Weights of a small GPT-style language model, trained from scratch on English Wikipedia.
Size: 8 layers, 4 heads of 64, vocabulary 512, 6.56M parameters.
Architecture: RMSNorm before each block, rotary positions.
Training: 171M tokens, 10450 steps.
MLP neurons of a small language model. Each row is named by its layer, matrix (gate and up: input weights) and neuron, and shows model dimensions 16-143. Each number is 500 + 40 x the weight over its row's rms, rounded and kept within 0 to 999. Numbers have three digits each. A neuron's up and down rows have the sign that makes its largest values positive.
After each neuron's rows, "fires on" lists the tokens most often at its 100 highest values on Wikipedia text that the model never trained on.

L3.gate130:516472537546423478514525474513479543524497519515492537519467462474465516558521440448482447566533460410521457490534511471455506503425497560492492460507521497477573544477468513506494495514504538495439444481483493494568502515474531471527467469508472504573488535483413445549572548534461463555457490562461512411501532494549453464542532503458585498519552429476475507502476532510510496465488
L3.up130:449466498470492575452483523558409439495542560522495514550459548505518491486557397494513456560540515578531514432491542448489476506454518481478553559468506473516427536527487519513561533532476560582526480486501474492486544462490476555597545507519513528534497537492531479512544418511440423497449550510446557434526443516522500374511508517479514514546496456521453540464524549462538515429453
fires on: "l", "ol", "al"

L3.gate389:500493514521509498435499503471494593498487505541458524508473420526482429421571508486501511509497469474472534473500512482483496561484441527474472396494542526514595567507471561474521502432510468467519483441472498457530525500488485501535473470475460507482489467537436475480525515475445498477528481580509474498455435490502534567537534532415455522495562531563542503514501525456557467601467
L3.up389:414462498545488556507544482533506539468447473525524491523562599518558546518532559472505503498457456503450464447514433458476573540472534483495500570493578531524505507540582524485508529487541488442495485472460392485477517560495476527514490469414535532522543484526468507464492535492469541491513431532459453516527535390508488513522533499466494534471456471541443536454523515525516481449529
fires on: " se", " ch"

L3.gate275:509519509566505495461503542523514455482545572453406477429489445584474428507493508451480464504517513501538542416478522384485460501431506508533514526509595501525528546497470465523498433563502489494510479529540499503474484455488534458569492504542450454537457505521402420512455525534500445518483430481531451468548498506462491467489502501489439554521455516478581521475526440476496509544472
L3.up275:444519501480550484497537458560486537404558461427470521441539408511501498487439460567453497460475474530526546542478499467447494598482443484577503503549482525490434506493472474614522500537467538521463432485538555506488474469556483495485490513457465523469477508577512472510503554533538516558411513577508500515532518540485515507487536500499491563458502453447485499419439464476472542533444
fires on: " Ch", "X", " ch", "ith", "v"

L3.gate280:478508499520455492543560517530462485498473517495478554409530582485528508479419545467451533558497599487488532471462524436517528502457513556524537447503563522505565530539542567446491516453551474454502467399573457521506487459468543550524448484499498521552468566521528493494523524527449475501500458513526429550455432535495520527529518457448428452467472501530536430432573470510553488577482
L3.up280:472482546520480490459492451503534464500533500477467532477547568522483503426475552519487460498516597517454480507484527461491594490458507570524536454523531506524504500504583530475451519452511495436471441432506545539486403463467439515484418477488484533492535550516590502494489513540488527493492427559521477554527430477532502564503495465527446515423439432524530446478489518547548487601460
fires on: "re", "e", "z", "od", ".", "j"

L3.gate555:524521513497504444564531517409492482560458559425530569456563479497502509458522455475532470548473525493469504498515509500449488508492470526491456524527489525557460487476474533475512433490560523460548429532501533488471468466485608491482509538522484483473518505472497478517473460439499508452455521535565506407485483526472550524520561460482565553503478436477481474521459490441472535404485
L3.up555:446415504530536492557545521498561464499554472460512512436478450518508415465491441477459445496557519480504510486471530497507504416453482489513509492476456534522566570463477588493425506516519474532511490568449482482451486553517493486525476543444368514511484585450450426525499451491470475506614481578525530508460510487451459577498480515429506508549508441455544479545545461533544496471458
fires on: "20"

L3.gate329:498465494512497476597550542483487429486491551495436578506458565496519514482466522468490530500484483465496506430505465472487542509497474531458443527487453540584470528423498514562458469443476497411497479558531443572483441529502492501506469502433501529509493503460516579541489524470433553509468502471507479488470459408537525549521502440576487515468476498487502471499551450454517460516471
L3.up329:486510462509494457528490483464482484492579552480491492498453525479465487415482497519484550535521445475517499478436514503509528485464472428523507489443586563500540471497511545444567424494505433424532533491545564463558500457485507497562491460471431470402516462491443495485576568500491499544566590551558572484461482468488486553429483478441504495534558443515521511486491560493492498549466
fires on: "20", "–", "or", "al", "ran", "ent"

L3.gate446:548559520506436483501498479467546499549452595519521494431502501545474489556474521497478511605588460528491434551404551449510466514477483539425441470499569478526493450554563435446552426473517510485474469471482494533573487461499497485531519527517496482492513459501487431532527502505502464459469539465578505549461433476509512476519505463478530503541573503477524561568563561480481551483517
L3.up446:488583566498444522478487478479558475564512574528489537430526451491455516457481488541521456534476456519415487612495456575450408547502489515519508457518506507525449521512511459593537415509440514557515443561512479536478484498561486474511453525501469461528495475507510466491548470518446454460539491485517568535527493511516469515464515551452556518511534453454507536462525435482480549498483
fires on: "er", "ent", "le", "ed", "it", "ear"

L3.gate111:441476425482413571489489521469505484561562509487520533486524519495538478495509544491466473484538494515486505504554521479500493483456452552498472490463509500470506551521472490502486464449534515489529486510438441476437487557604505525494518462492446436554550607511498463512451585529486472550477411519521508512513573482588415583512490477460498452495554509543494585526520537449461445528493
L3.up111:339414508427482566477509489461497479607528497469536494531477466553480530466485507461560518498541495489515506474480559448545413505506506491502535520540519479555580490506463556451562441545502470539563503506462471478485582441575512545554564473475505514462539543457515552506543494556563486575444404519478556495506511442491482433455510457432439466503517544487471550494515519586485523481515
fires on: "7", "8", "9", "5", "6", "14"

L3.gate231:555451489520442377513521540414503531534488514515541558491516481470515458497571512523515524525434428524498486550465486465469497483486495476575523445489488516531530509467503497475450495452560470490472576472429449432496515482514492510490527557534536517532463511556551483494473516462483465495501544448473516508534458514489434467507509505527509410481459516500540506485423459461518531485511
L3.up231:491517553562493445572549481421457485507569553517526523540490505465481445514521504541467504439465505568539555550496520487476538472483511547498494500451538445505457568515494512406462425534530463544447541448428463438488434520432566506458487501543511474506420506502530452428441458505521456491584532507470528476395475515538478468489532490403541467505448526512532528486471540451447566569501
fires on: " d", "nd", "d"

L3.gate367:550487548522448439515466492519529519495484520551527517414475452534478503497454480460462509546515440531503531518520553496552443490504467487466477426533505458484475518481456489444480450479533428461519392555499478545495515547523574564573461468480506432512503503496442528532438492448416469503433510522457543523427481510538392450544553465490455565549517467537515515503513456469437525462503
L3.up367:491470481532512524517525452484546442471482530432509531496507534540522504459437515446547452488578488501487553483546597533502528571477557562489425536495550511564456467476507548422578541451499458506471588528481494428517446577462580448506532469484480455515421561529478503565486508569555500444511500548538530571502515501515421511473455465397460524488495468475431511476456541483502456474534
fires on: "ub", "ot", "om", "um"

L3.gate194:458488548505427478522467550451459572522470539458540531509492471491551519486533450464442449543522456432565480490427523432493585520390483486518474419487490486499522465536513545438439499491515539490391507510480480476494488498548546484492521487511521435512488525545486458523510475493448503511463551521526547583550470514523538545583562539532562481485514474528467486499441485493483497473461
L3.up194:486468580464522489534532535502533516493492455554564546503532445577542416472501454499529465559517441504519430488474467465504524505483504531484559429491522474473490462517483498445464544595497572536496531482405459462509583490443456476449519525502575518537501502507526449520451488554559501485452518432575523514506461514505573519486454583539509510506474522569467531536498499479458448473425
fires on: "k", "ct", "if", "R", "l", "ber"

L3.gate584:524501525518464526472503540465483473518488495509492512557483534489502414445441491506500487518491478545485416547409578496458482514461420544427539545546521481500462459451459503477458445443483506439530446506532514502504476519513491499490527468459578435488512497465537539529494478508421483554479462469494545456485425542540447540451512507514533466539539508492521497415565517496399600477462
L3.up584:480530531553495497499444508481521541497528518490516531476460540547465550458443537524464539484527473494523485447479498502434376463562448517422526478512560443503474515522553566508505418504494540500480477461493458483515442500519498551491473401469509457467507504499496492547561472503490485561486493487576536551478406489535562512495492593474447483554511466589583443410553525532472525470428
fires on: "ent", " were", "it", "igh", "b", "ut"

L3.gate599:568429468524423577507483483489571574543481551535577497436460511430542453468577486491537583470541445517465529518526452522497443546548476459464494460483515499461484556512459450488474468506533508498522474527455483546508516527486512549479436489463534564512490496457478501535556451520453500456507539502507425590460525484513482543543510474470453530497448479535500479556484484454512485461492
L3.up599:421413514484511499475496437476531538461470495526530502442468568468508437477512554524500502430498545468528568497438466508439472505504517469548543471547511502528527490513494452467494483489513502463421536483506518513488542521479508540516508476441509504523488446560530480465488511519480509488595499472505550501534465576491457458492465469506486568439483526536501520445504454523539422467461
fires on: " f", "F", " F", " p", " se", "am"

L3.gate140:499464473542456501516470471491446475452505508440466484496407464577458471457468552461500600549533514518499467457532534476506461489520421539521490441462527436480536497519543553401449499493477526479536511526520502563442490488533541459535498556537465431571458556481492458475496522526459510564492465557519505445482529519482413508486506630456459428524555546493531456565463497489518461512468
L3.up140:527514529514481498534501483485512542491570479457531567498513555489485522473562570497507475518486456537525506484493537504583495545458513534567445459553464534448538492510557547466478505556477469450484541510535455471542503494527551511584440534559473417463454542481535520460539513512516519506520505534469435450552593571531428538514454563523421464395409490517497498553495433502521500507460
fires on: "n", "h"

L3.gate137:500524485468491584436492428547499521528546550541444480444516515522459486538550500450400520563550530454478476484518456475453469600388459488527522415528482502509527468508565491501550421581554492513549513537456508549495486542531568547502499424571507494472538443491409474529505502487479555499509461470532438530552453557509489461507502430494492515479490551565503550486532479488440573542548
L3.up137:493547525488495459510502556446486524487470509516441514473452522504438454535517541531456553463494410532481562518472480505406538539512466487574550390485439474497518536496467518493510505541432447476477523540493472560485396515487502557500556495568501531524502530550491479578504506520455507504579470540506464534530498502454477476520442519516455473463524423483547478524600445444482534511539
fires on: "(", "/", "_", "\\", "=", "or"

L3.gate255:515526411487413513536538531475507531459457570462497544413500423508508515536471491466504502532565525472413497479554467444524478464512455561511462526470563534467529549528488543478486484515519523481488523533500472505568510491581419493484503544544506518549540521480473496559493529503496428513486559495518564493458493478530457535506528519446557507544512535472495518521487530446468497456491
L3.up255:509481516468519484593506546507530544556451533486511477459524492526492534450447476483416474563514496437449480540478539429576492521512488505532507517456534524470507497476428514456421481501581513445517513547495539477537428514549456453538528506465542421540588479414506510602485542517433520560482535519497478514456486501526500553480535499430517463582574525556516510550431509497520508391485
fires on: "ation", "and", "ion", "20", "our"

L3.gate678:495451475506512488480502487492476555602481458539471541500506466453542500444516378456469477469488501533532481531466499416503459553385489508431494471520490542516564457483505496524528523523563506501503422518474468492440477438538537524499592515434475422483500487511439414543559520555475519579482457502506555504495481539523523585492566465475466449541448513543495507464483423513447599520430
L3.up678:506478531453490449470443432514462398464508478474531529495473449474522434456506471540527493566468533553558520554501536552504533543478515492434489471550489480488514486429541555451486544493515522501469475436444459444479490446431511452508486491536541504514471516509499522500524549488509568553454411469519513532577502515495477507535524508441458434503514511485496469491448502507396503567497
fires on: " L", "n", " N", "4", "5", "8"

L3.gate266:451487498484436527561488578476477478516486483506470462442472507566487485464487527446499498536577533495419499506534473456407527480509445559516510460475576456514550527535488482481498445471532438427475526443431404558470521500546513430569476474551436501641571562489421445469481534537456500546508514525496541536454473519567520460560515521535533510453523501511527524483390491465489496529570
L3.up266:506496545455481468504422474542468554462453480504459503539576403475518491560550511479470530547440441440489559506490485493554468584516561483494482482493576472494536483514527483519514563482512547498444498410437454483438562458547507471519496516482435466477473476471477559613490462439498490545357464512531473536551521585508504558465543401538474463531502500468496518449526479499532498470565
fires on: "9", "2", "6", "id", " ", "ound"

L3.gate82:461542551470453501482467437518553443469464520526493490514478471503470474511557398482448513473461520473522480501449529466470447514473441486555500449550493547516492496476461485472433416472525471519521429519506479537470468503457511532472468468516496571531472510520480521527592481482512563480511453517525513458502479606524465448522539445562496566528606485508508549453448499489414445486520
L3.up82:502528430535427559532532504492456467549480475432549547508493467566451509415488563492479509499439462486454555501499476481501496480451472501536432546464475496433558490514460512485435477437494512576429487547502471482434464534466541473474461470475485586472515529541506519525539470550512525484473443529569521507517509481543472523494621543422511529451512506423506444510484478496520495489512
fires on: "o", " re", "ot"

L3.gate72:489416511466522483531478541490490504536529508512454490549518549441478488468460433515568573444482533537450557468467467506426540486522458584463463515447489537555522570517444449459498444459500439489507474575484471550545530490435488457503490583422496527561533482500517540497526484482493548425425475447528509528475485451513474447517551453421493526486499491506456489493478573490414509551472
L3.up72:480448488463479474553499591539531610507586488514477496489540504470488472438602474501488520432541564480560522579504507453438507487439466508467520580491557457484533521452478568496463466546465509474494462462447514485599542495496485534540498434506483494538544502525499479473495538466516479501536551519547573514529481519441440515509459514443459598450533488551509473446492505523459455501450
fires on: ")", "le", "ate", "al"

L3.gate589:456505465519472449559541502472508482569448538504472504506461537527421492487479422471420494441491568528455501503441548491501535523524477490470459462478450516517470555537397470446517534515579519488522508548528429560495526452535564425498432565494532552547482546534373475474489513526426497538435464501510481530492486456496486445530524429494548503498453570537489580540584440474412546501499
L3.up589:523458532512500498525450519506394445494527591486530487502494560505405443527529457469474460481503510561474515514475495536539507394545506535511534504484470429509435492551463526484474492485540518517469450530593550506520535474559582458508460526494526480573412509545484461505507518530466479444526529486448464489408548473553540480537515504576437457449446436543481516521543436503508492498496
fires on: "he", "am", "A", "ir", "ur", "ant"

L3.gate80:522488435473483515511526550428454481521462540532438523413525526568447475501534491491493534473538484491465474523493508458531520472542482510460508463522475446466523571479495442532476507483507517487536449523473544542479438540529453528533430472456505538591583559460528530526543499436444556566474507520639439516444475423515509469537524477487480455544539449444489519588535537512548490446492
L3.up80:499501474460480487498460550423510548508517512431493522451535469483503519407533418479557510525441514509455533537559429579514479475531486487573543411563438513442510546520509483481519522450479510514530516557489511478447443462522493569516500528529437467468527521536496510489532440519451511480528556490575476535531549487473488570525490508487483542440433513538530481479481512463513502470553
fires on: "8", "9", "n", "ul", "7", "al"

L3.gate660:500515470464476545467517564419464507455470507482423584476451514623544496536482536494486545474491571524454443514501523441524529488417460594553531423479534549522529516462471542464520538509473507502493495564461472475581458462478473494425569447466449569545472541483493529455534545481489520493461504509576467574555449469496470548569489545482490438461507473493565509498526505439542451512413
L3.up660:384555500442468465488486559465495531493449533421476506450512548488459502444430498559457498526472546532517530510467468462534558525499499449564470605483485508467498470543534435548558511518524473521432505535527487497526551521493447513461530462438571486541504442527514493456503489519562497513474494470480520489517390543488589444485462489533436492470459437492496465500525474499461501500419
fires on: "."

L3.gate236:541441499482459406569547463461436573511444539462485479449471486453494467522588502458451497547544478555488482440488499497546504458495448521509455455485527540527563510536464463467458508527564427473481472546498495550577497470522494551573475458561457483459495554475461546501531473533444425424496495494453474555541490567573462501450547547456404495473519515424468543512520443486468519450414
L3.up236:463411576490476522543467472490517496460518507459477489472491520468430494546543485529494471529518498491518505495520468458514556458452560522522498487532504448516596476477398486560438553495493517490509527481522491566507566497454545502532499434512492524439481519547496613548489557502504436509467452489466472513517516471493461542412503441518414486503495463387500533555493441538522444487457
fires on: "ly", " ex", "ry", " and", " ", "est"

L3.gate647:513485485532411486516540441463509452599460572535505544486470447514485495556555527536479465530486448465515534500478484508467587473512447494492521512512542495534559516582503498489462489485566461517489470437506460522513588418545465552531530475528488493512486487467481521562535461504468367451534495486435392473501483524499544529572503544583451513463526493556501532521504530478545502540461
L3.up647:436541524505524467432546431444537478520527477466470456592497520484463408523468490482506490437506568452545481450474543513525459492529558533429520499500582467435512503448466539511498535440529499538564488474545497550539559528522492487431519447425489506510591479495441434477529478529476469483497453549453468518532482499556473485475435485509402505540584467579560523539557454511507474522472
fires on: "est"

L3.gate104:496525492485453523520459509488432480512423560563469523499440509485510423495472540449519544512540504545469469551436514439549516531546507555430457515474514455493526473491454477478410479485564501508497465529454437560439502533469469434547416541446542492543522526405479550473478517384469437568497486501468450504470469495521548463498518500492484486523526539502488501558481457454480474401415
L3.up104:414530519499446510485498495510467495447472498577482508551499488460514442475509487510545511508504516463501512549467514443496508519562506546403469508440473481512475479512435553530525503489474492496488430497463494560445540484424479501520457471461526466481500576452478554527477551470495460553524471475501498526496458491578555451521501490489470402550516469517405448500526530513506459527473
fires on: "ost", "y", "el", ":"

L3.gate176:506502520573492479562496474450537410536555488491419480477569466530378518527538477454534539523493458567462549452461531448543443499525495509497473445504471511458518497514584500513489478450547485545532508489464430527534505486536570462481604503580516471520440514555509465487534505464469519478515438482468451478469463422531474553511476499504471534505560499467523509487497505497442498484501
L3.up176:485474524515506491453616408551452468449450540551482488523506467422512457527564462483443474518495549551448486438544534470443471519553502509475487532491606532585489504520547512470480512485591487441533514532466474546472471519417542421495571531569509479504453466524442536480459545435513537445529500582489455514517468524528467534435469501538479514548510558518495536509412467536523507494495
fires on: "ay"

L3.gate406:455484489525488475559522540510495453522514523513525517526422550561494443451486536383456516482484537549509495492457508458549497530482452513497503464537502486436475506518531568400490498504576483500563465486537500500535452387490533500503458510494490514500476495511565512469519498480519459532487505429548491437452450439580507580464570540499493410544505506442492587460528509465502516494428
L3.up406:549527574444455436466446438485502469531507517444516493533503453550540479473561497484546462506516539558520442446460555487495556517457473585509526441483507534493502416473566397416466524507478533541477483470508503508525480464505540494500395485568477526481497462486416525462522516465458461454460517475439510495593432537522523472477506497488494518488535510542478440481468438449438534584471
fires on: "n", "il", "nd", "x", "ber"

L3.gate471:545485476505509513497520593522461522503455558478463519494542491527535533547458543449529461509524488401569424444555503560532491466538512509480525527481530537566452482556435517522455537535514533509492476532522476495493514531556535483518486586517511501519570520439516515515452496514519570542502469469530540519476588414442477593506505552572435517494434584482463523455524552522471518466476
L3.up471:492566449534520520507507513497516506474462472489547494512545502501481515398463502560494480512505458545466494500498504508491469531417478536473528525434551491471501504509526461543458439496536435452495515405452448439467484502536498403488456557522443428550546504512493523505487507576509503558507534551522546522525413468454411608534463536412476579505516531579534469476409544459534486514499
fires on: " |", "|"

L3.gate667:409473532445465472455593464471483531521523543528516501463441455481513461498519529496513478520482486480544487521467507521495473502478438519515509495479404565507511524487453515532539465507468512496530518539482505426472490494477567535579505548470531445534499469528489476494451506460512628450524502566533469469546556526535515514509515517487492473478498521522500457512472474492434541560592
L3.up667:462498504477495534430540526489478522580423503552459456544463613517499474510550451579556490506484478483384462497489444450500562498462514476455502516495536426538504521522444540545506470494536498469496488477497491525519458493477561469516535500546583429460553480481495518534477525490511540462521483499540504508493507510470450502494516483495491517510529529536554553510512491522481519566548
fires on: " m", "ver", "om", "or", "em", "/"

L3.gate663:448400465533488492549479514445575509574537584511516554484598490455507498520458521482524474473458473587444563450522497481445489462545459487482415526514494525513560463507481574530427447440501519499432461503479468538442523502540465481480431563501520520518551580504530501423503484482495500498435502461545567472464455534581488528508498521464502511552527509502487494506491518492495494514470
L3.up663:548469494497522498530498463508468452456492536559493510538442485523540435466523473483450503528472529490449493527542482474569484433509480534483515463412485485560539474519457545489521508484521481454501463409475487458560429468504499514432477560594459476519472485446522560494513503546514484507536551534418490565424423509548399549524556519502493500485505417545514496433437476481495457492447
fires on: "o", "a", "ay", "i", "y", "s"

L3.gate597:485502446485445377473547576501492474486490500511494465491458485536520461498545548474463504501580521565485419520536529471479492445571448518467539475455482521519529546492484544481427498501462522477506521514559460546480476490499508459552448506535495449485545552548492477434425493519515545476488608506530461490498542448510565533526553479509487458503508513507565486556461528503450534525442
L3.up597:488549513463487462457537500490541464568611450469444521479512466436508509454440486573522478458520430539523561521557436545434497501536528572579554524533428547516487518451489579510527468523441506480501430522501507485453501531508487509472450562584502484538455572584592487447452529521463501514495479565499483476467546594473466534457456509468586502525487504459494517512493461522527436577489
fires on: "d", "if", "ess", "ant", "as", "n"

L3.gate437:545446510548501537496514522498516538560534590538461540518431485516514483471471466434447461486483489476498513493548471477487430570483482570446510510469537493490572514427492524546435474490496502516447431451442441475534490397494511549524456451528507492591545536481471466570431527430516489601519518530523491510516418596519483497473520484493526510484478515565537495520538499464470517532404
L3.up437:511606441476486493428553528497457510586512501483498478475526497509479528523511502549473488505469563459561512536501500488507404476530497477455508586520508422472424520434475526496476535545558553496534441548515508557484498413576510532539511477509508500569516518512480505531536459427557556526534561500528466551445435526529533497503509479512463479531495554478546517596444508499521580460514
fires on: "ong", "9", "8", "2", "4"

L3.gate283:539449443496448467529573485475561536464428509498491474501500550563441460568426489433543521473535473513442483551455531474489465496490459553549448435536541580493565509515521534462461515493492467466541503602482447536525522513538495466517472500476517452522452592621493496464512539455512525486551542522494526441476480581584457503504461548575493577500474473503505500567538484470511476509501
L3.up283:498547464500534467509571515521507492477444466426460529468533514507449496594456465496548522463516429463505553546505517486488473475508510567555496455571453549504523432534535557453432534504496487463535544600517532542450493531462487460513490506509504485522419526575463464477482517471600518499527496470512529389541469561544502486475469502576489557484543491465502506505453479506488491467506
fires on: "ound", "ay"

L3.gate59:518569377460466525518499417496494503546452532431466533436498455498435512567518557425465522483525573418515506480524464523495461537588479437433528482459482429470540513547493527469476445475484494489525500457463470483563497452588507434564466527470504499509503492500474495499531480524489483502468520464494449451496512455465487528505576549427538443521516599493527546536547532428460547510499
L3.up59:512497544544510447567517427452526487459499479491456543516489503432503425508471477503416523496520500560569481475443479534519483533540491466513443478484503529451494513505443493432509576577482497532523505506537526486507464421479510495529424550462549551453521499443529492566496463482477401428519469545471502509547578501493635548474541463516488565486548509493561455513500442496555493547477
fires on: "ter", "est"

L3.gate668:530520465506438462528498570492497552509490502551471488460440474504501482556419472491502533518450498542513530498449444425487498502541495467530492464464516482537575498521588523400581516512557447510464511522491476523487474465500563541551523578488502519547504536550446395446543504560493531509495479569501471530552534502528456527489495489526468479508504492475443502416490443499459473540494
L3.up668:493438428495495457475454524477414538472424505525443489493474513456467540567429465488516491525439504524523507543435447449551495504520478488485453506449471464525551499496523503449506519527495467478494515511478496553452481480481533475588533529475566537589523528529507471486560528534482589520434466479465451475577542451545517515512507454578482397550464508465497542449480478489453509548497
fires on: "7", ".", "ed", "es", "5", "4"

L3.gate312:534500509494473432581490427490481495511465524572528509490531474520480509581481521420445576472462531458464430488519527425503553528425523458468520486538452490566484495529519528458518431513526480441526456437456470524458506470472595465506436565471437499457489613464454479512539501521509505502570485547518411438444503415473506561492537513512493495541505424530534536493551532526424531506490
L3.up312:455483523586477433544470495562522477514512480557489444495505510494462598502447465470481504446481497516484508530481425454516481484471512508483482475522544538486502487543479497489435493485397485534534399457496546505454459533470488450470505540450468492476519495421430562516517482541493464498488489522520552587467467551536505474532464565486538518526508459523518515531483523483467481442487
fires on: "\n", "th", "igh", "ack", "ot", "um"

L3.gate375:464453447503504478517569538407497575557505506556465519467488528478523465575488513456509458544573510515459451482439483502519557460515493591433464553473493514510538552529525477455400500544535485505591508448462451526506492436513471477525444510453546569550543524462505551492457528493503516505518514528456471537463515471551534433467534484452541472511512588459546578486510447450514511538484
L3.up375:461545461553522454483575556466463519475510484459469471492444495485530493544428527516465510523491452497544538608504498524496514479472491544471498445459504537592505539611482445530509532504519559562516481419477500492440503530498487465424552503527554508529442506515476482476429456546516515459474520444488457513483526483522545503569504476566489409521462473530470524516477489459478521585530
fires on: "d", "ip", "as", "iv", "est", "ir"

L3.gate238:566482485465499505461564469408477519485571517473489517528441512494460492526517575446556508478518468467441469515529493446483462545538495526522586490499603436550546596553485480543516475461550451569519459567503458530568432509470517486491492472515510569579505551518498491424540467487431512481446520476547466525444469477503496485571584479535468500482441470550495559433503534528435507447534
L3.up238:568513448431504482502511518480424509460549562524550491508461506464448511495458584425506505428474479482485570517555496562519512472522521492497517534473568447560514569554464541559497528535519484473461446493540460424510399457468450505575473529488500490516533500477501525504463498494423591470492539499558423526505531441534426467495530585551470546502462481466457502482513556517458497418458
fires on: "ia", "ie"

L3.gate357:549437486506464452567504473468527449547577600515503517462481428489502529533505512476533522459499416469465490546571505475488442506485451481462454404464520584471487491491517459470556455553473468499555454531529475466449544452593488525512487491537480424553484511482490533553543542445441485531455498475502485474514521463509489455452545520440443471503499434509520498495522467468438521462482
L3.up357:524475486490475464493521521494491497547439505438525464401537545458523505485470561512519514494499458454475546544532469546484407465577520474498509504500507458502565498534535469469503488498522461470489430443501520535485496452636496536525546452558531472467478487533410482542397529444500528468557523455548496576493515467571531563527503556524487519530506526528472484493484467509511529516528
fires on: "9", "end", "U", "0", "4", "7"

L3.gate498:484507540527504478527484561526523488544526537496499481522560579570492475454537562460477541512521505465457487514539539475491505475535465474516559454511515515485583559518455525493464452451542530494464473510475491507411509425521592586447449544452460502523548481440548495454459515497543515512592479513529546538397467439481603523579497499479483444581438524554487398478516443481523505517428
L3.up498:565490526458465499554540566572520498492477503563464461532487465498523447445452500443501538435545504526455472517555450451472540522532474505444500528556549472565535526491417549531480510487548498520551533478453603539513417537507555465469503497582528533549483564459502513465465502421489443532485599562515500520503488468521520555533519549434524511529500518488441529496464525468547477517521
fires on: "ate", "et", "ive", "ist"

L3.gate332:532445538558504500515479517503514599576493558462434506536569431497491548456543477495531594472481543476513581519482543441454486457527416503559472512411504492483496510489459488518475448505498399517477497475467467512500517483448523516484516460536391520540562418557490504479473521498492507472534546438501565519509491502544540502538565512542483604541498462515513489473487551463538520485436
L3.up332:426470473517491444589505519493531509489497493509424483509516550410489480446510558524481496503506579451493485465509495467483556505488467428505495525464513505520519531471500533454499517486545532503499466464424484508477502480508469571461492511452502497470561506523515599524424543563547598505510502478517462562526449482494557448471571509473460555506399440477506458492527447480509539545584
fires on: "al", "le", "at", "um", "us", "S"

L3.gate204:476513508464479523419500484452485543476530567530555529394518475497561507543484534453521547469508553418562564534544570457538478496511500539490468491496467502548490522433500494523599452539521576536506507517474505469543479536521489537573498528462531492532525450534468451471486515503485655511548479499489474586525470461498498463543571509526412450556511532531528533455570479481473506444472
L3.up204:482494512470549507556548484482527539475520536458525473560515500516505591532499543465534552457607500473467598537440542528540521536514511526568429524453482518591516515503487522489536478513562551481423543579518515469528485443500549547491534477440524525524507605530521457495443436437507476454524526508542479441523550543545466500464526522517439511558506503484484462480521509478533500444464
fires on: "ie", "ine", "ere"

L3.gate267:578537449470462559522527505421484525557447515562472549482414533539477395500524525467466531522486458522461538448490458480436487493548452506490482369447501507499528516458477473550505523465484433578554467509500486506586484437495546537518502465531518554539539447449450466526539516504497522538573427512491481528507540508468488476481577403496443474503558560518497527487524451493550541495487
L3.up267:520512510523535530431547522459532514496468489504480531478524491547474440475520540491459543502551523504452566510528527381391471520541465514587506446494520492517483560384541521565530529502536503594531495459525503561556434475453513470530504487484454568557519469499519450535549475508503520495528442468520416518514477502455495552512533424476428515561596546538478482495500433490492503548466
fires on: "=", "(", "{", "_", "+", "/"

L3.gate301:495556528585435446533581482458495413412462543522505471430494486463487519556423509496518512509502496463510396491479476529516507511452444497519518530478440489503492501518531490431515471528496447453523467513464518449517481453509514487521448483528533497507489489447505462525554508517497496489513514499583394461454557459463455541556479520523457564455505444486528515416489532496487559491536
L3.up301:529505532514515462493502536500510454462552475507483466504495542494471464466470483484474504477449488495494552523459452511519468518534542424523483495486472567513452552493487517475543503449503474519500542544540552526447497498452552480535470478505493540453475466479494586529449463537485451439548516501499516586432478549595492577542506451448464520451565493404506490409501511549513574565492
fires on: "ent", "ot", "ac", "in", "um"